From a checkpoint of a small transformer trained on Wikipedia: RMSNorm before each block, 8216 steps.
MLP neurons of a small language model. Each row is named by its layer, matrix (gate and up: input weights) and neuron, and shows model dimensions 0-255. Each number is 128 + 24 x the weight over its row's rms, rounded and kept within 0 to 255. Numbers have three digits each. A neuron's up and down rows have the sign that makes its largest values positive.
Before each neuron's rows, "fires after" lists the tokens most often just before its 100 highest values on Wikipedia text that the model never trained on.

fires after: " app", " St", " j", " int", "ort", "st"
L4.gate436:131158149136128092125151135136145123055143125157099141131119118170141116137098146110105115115147134131123127119140146159155087125118093148122144122139150142128147121132136111095166151176130078138175132113098122132146094128100133098123111128162127107121152154147135137182114140086114137129139131155125117108148085098141125100155105119103166124118132119133082089100125104126140140124131121124109161151161121141119172144131087167135091111175187092075127112161124097102130153119103142126086167115106130151107112084146133141140149132104073143135157161112139134097132078158158106117149085115155141096177159111102133158053119135130112096119139116141177112106100122122100128134134101109116173126154147170127119114104123119111134143102133082155135102097086125125168129160158109
L4.up436:124112123100074150149151114088165080117123112130162146124130078127119104102148095137098106151147133085149118137118110162100142129103147122087120089137129143104118123131116154126142165095133186131121132155152114111139126142150117150143140140118158123136127130135104154120117139090158164148129144128119168115117143156177136144153146166170085161109149117164159172103104153134107164157083150119152121119130124125118145125126099134148115138143118092114139085121182122136142147170168131101137171136106080142144106112088104116155168116144100127120133103116099141113135100139140149127178095136114119115164119165166144129090114141135123128115134207165115138130138175105108169164119134101140154139155084127159144170177131107140113164144105151134153149112082161154102120132145113

fires after: " Ch", " H", " High", " to", "il", " On"
L4.gate383:105143108108125132170131108137108139126134103162107146130104135195086119106120112122108093149162131101134163203170175151108142116124093056124178125101104127120144191149137144147137156139101154141125176109104091139123095137136112111131096171110144119141088150133158120083090138123123127095143135193123115125124114135153147109192142129123076107153121150167143144147093114126108134130099124141111102103087119143126132138100151112155121153118123130152096145120127110117157144118102123124178096095126098140151111126096100116156134144122103122117185157149098157110142083124109140154131141128128132091124132125097150140123118133119167146127114135134169142103174119158162094107102107100086133122112138159155132112104095120125136133117140156139155117089123120117139155171115134
L4.up383:148154141129109172135099085119086125104172165122137133124130116132141119097119094105130117170146140124148119130078151129092172158122187138165147106154123126129116152135124123104142111122128143132125124139149148148105139070135150076137107126134144096111114126149107117113117113173099167179131139125162148123099086132133112138125147097127111090163097139150146137163090165116176152159149095139083115135138143148100099110081101136111132146133102131119168123142148122095128143131153134170097091117115138110133139118120137076114181151117154087097116081138059130145127094111127122141122103102148158107151162121121163120141114142119131120172094185106132142108145140093168134105150109137164128110124128109094164122164115141122125129168144080185104159149126128133134119137139113

fires after: "ers", "ear", "ust", " stud", "te"
L4.gate35:101134126130104146103123160158115172097139121119129134194092084170152114128161137086121122118129143144135146130116167139144096099166080112094123099107159081109122119122111116156161132107139160087089136157134119145092137136126105137065155137109097112099133142110143126127141113151113163118122144139110135138141128079142103118126152138114119121125132146147098100134143122144152173136065127102126118150154145115124101149160165107102094137087116119131145152160105129152138111133105129081156131130141128129121116109135120106167132093127130126183135117111104101100131142115177117089105130161101114081112145101120138141095109180113160128127129095150079142160083092124136149151126087127108146119146167079135050139125096129129152105116097120165139119131148122104076143113103151
L4.up35:119104078171112146122114133142122116119134161145160076127056129173154175148140133144134118093146126106097110101129132134136129137105152118134136177116161122180120115141137157161093089115084157118114127149119123127140135191119107149099127138152125114132138118137093153103143144082131131168148157117144109117145140119144145131140101104182137154137106123113140108147119096147167110149086105102128145170132154097162125137125129116212144093178107123114104165127084135133128147117094135143155136122142149183115127157140133167184160116061107076123126135104156145100135167123136129129141131138124169132109136128144141155143139128151164137122126099150113128084135122115128152115165139138154159093089116158141116097162141108161155129110130141151147122121132141075106110119109118

fires after: " Th", " qu", "l", "h", " th", " sp"
L4.gate648:157134095122124151130109126111097137140141125141123127092145120150137108062161119124167150099160122114100113133149144171128125169154127151114153094133118117160118122167109121149129141165143081130116068091156137105149128087152096127159081121148097139104152105121204104099185081143111128134127081097161147113098107142168122132097170106144128101094117104112127128099116123108146158099133123119133122130103101146099093173127097157110169160144141113161125107154120142107148136135140142177099100147163107100125149128106135108166143139126139154143106140091102173136076114157123131140108137104106117141142096125098163174132137120099137123145117109120105155105111168173133117168138128072101139126127107153134163121141120140098112108126118081126123169147125121135102099140143113
L4.up648:127131137132137108159093086073165099109095104111116147101143151138148148110126154121110180134083120154114115129085145093143143158140123113122167135149073159170109121130110132146127138132144172123110136132110143094111132126100111110158095096134080155113114163149138164131148155094119134092134148129147123133092147112118123099154144115110146091139155149145134124131129138059090094123131176148101102108171201124122135143104122144129146126115127081135074120144137130092167147120151077132110103124161142110107173101122151167125141124135119153126129116115084096088149135091135100136150094159087114131122147156121168115119113123107095149140126159150128111147112133121140131129123099117096144114129118136070118137109155125110149150140113115072104104086062149134125123142104105

fires after: "\n", " He", "y", " M", " Mar"
L6.gate260:099151108103119087112147145117151139140123152094079100123159099109119141135138120140113106093137110116070091142126102143125125148119101140145146131117152141087104129113128124151093099117163096159097150160168122087134108123128112108152112116128091093129133137148123111151155068185104092108147079145123146092105136112148139158089162145109149110095173080111117126152126130115199146133107107177168173090147088093131123099125083092133153143149129117136123129160112126098100118143151129128168121110135150121130158122132129122170136129142069150122116085129141160127137113137141107081124186083134095131107137086094119125142114106153106139138133132157085102113127150145094170109132154137159129131109138134081134155148154113152122097144108162115121101137123111118125136109154112
L6.up260:121133141138091117151140104139169110121129158119124097137117156139106117125148114183069136101097138146124120134131138112147125118120100125114204175127097106124089085118130126161138111120148118080096109124143110150130143082123168144100098121153120127121103151160146153113154111104122080144138178114112091075102136146131125151106133163118134131084157095156149129170137141107146143145084154138130125118136131140101111159083134125133152103107114099098108135128145141146102093138124108072111135147139108114090125110120161138129126124094112164141153084152163130124142097118136125130169139141127131139110158141140108153092099122100121115149126144141142123080152146167126096103125185061167133172116114158149147087168132109136086115158125116109127128177093175140107152132145099

fires after: " m", " s", " st", " th", " l", "ro"
L4.gate399:141110116144102114189159086161147092115106143149131156086124096130158133144122124090149135123133124100125123131152150153172128125102139134138127114130138131145167106140153114148083163090148174116135102126089124130146130163159150100110137135113147114118157170146147129131133183102130128148071172119158120124175159103112148145135167098086122090126108103122126103105122132132149123129124143126142138152168102178128135107149115106142132103169134123119136089104099143120114163148126130106133113164132118096129166132101116077150125122128150097110130106120134207140117094097125163099150134141088111102128165127153167095171139091115167130133131150119133056138104151107113110107140080145173137172158110144157111137109122100133123122163135114096138145130134157090131106112178141
L4.up399:151108103121145164131159102110138148097107096156067132144125119169160147179113139123133130144111131153106140142153089127080113110151099133138141153119114131133113155103084107140167136167091103120145133126124140122187139111136145146169103079121103155096107125127126133119109120128131120139119154133107128123114106121147102136126126098100148120134103173133179155134119124110147126119131159125150135113114113129127172135100086109132150160089135093154107121079108147115115187097127127110108168154082119151097159152128157107120150146089101148151144106139073166138124127167149132108047109155162147112128147114114123152130049157084130134110152149121120157152093175153139165143142118116106138140135153164127156153127147178113142130144122127103136116089113102113119103158119106

fires after: " l", " cons", "ex", " v", " s"
L4.gate606:195134150179116143110142102134093170098138135114165167190116140129086150115115146101143104129145146122085106131134105093106137129139141106153140136092149128147147126173137138152135118146169146113111126094133159130101128146095172141102144120156131091127096106138114108083125141129116170091105100131157117176151119123128099118142109100155118139129092107145136136083156142119180116116097113135100157139127131117090102143110148136150124111094170174169169098160090133092106093106105122093128105107118154141137139164158095107146114178109129117148104121128119093142137137143151164134099151145145155137120134118150115118106161110087116074108167176155144141129119132127113117144156142172118114195127115166146126139143143119130155100132118129115149158127120127125195104115144119
L4.up606:116140129150090106086119084142120144134101140138114117171116107159115159142142100135160109149126114103123067153107154123081129123119125093159110138137156148140151102120122174160102116114104114131135162143135144139114124177123127169143112147145114139143107148149122118156085130118133133139134121144165121077124102134101093084083148081133096146153100139130127130106108133097143156119144142139124129141120140087150092149153138154150102084119127104149131141120132102155131105108176116145167113132110173120116142143107154119105139172108149128100098113158122123150164157080171107092165106116142140100126117108083138158153111085151150116132103139139128154143123113157082119171112077126160117101090130064116112113140153108119107145138131142097067112133142128074116127163187102

fires after: " Ch", " U", "h", " Christ", " ch"
L4.gate48:131148109117137143151093122099143062134141121123115078114073144138107108121120137094120113152140113128112143175108117125124165131138131100092160132127118151153085167125126146115151137076160118115122158138106155135108172114128085112112073135123129122102131090159165118158162139186108155124122110139127144135133145133136129181122110098169080136144099101163104142112125139090122128109104157158137100172120120139200098143107121120128129159117142132152113169139110144100138147160098178187085142102126197142158168133168153103099126166114158135138120126107090143142140118107115114103110144157113119141097142099129099168101133144092157107120093166097121124097122113138118153117168138154107149142110142116111130125137159148135134172120137153147136128119124157152124097130110143
L4.up48:120092112157100116142141140174123144139157153121143133102140124143154107105167100130097090161112130109116141099125137119155140130097158120151119100102113113120134142169152145100092102148146117117179114122121119091134055088110124106148129103139112073128141127121142157148100112120134177140165136090137159148129143136123131141139154130133143131094121098157152152121099145078135141110065140128152141105140148076113096092113151133072144116069132112107145097136092107169084150112169147121137148170104096132151092116127133146100158114145157106084151124131116121169147086127109115126129152092101117126127148145099127164114150133139146111112192105161099121129097087123127152061116126149163116117122139078105135111129134121133124109137077156129157105135143133124131097152128109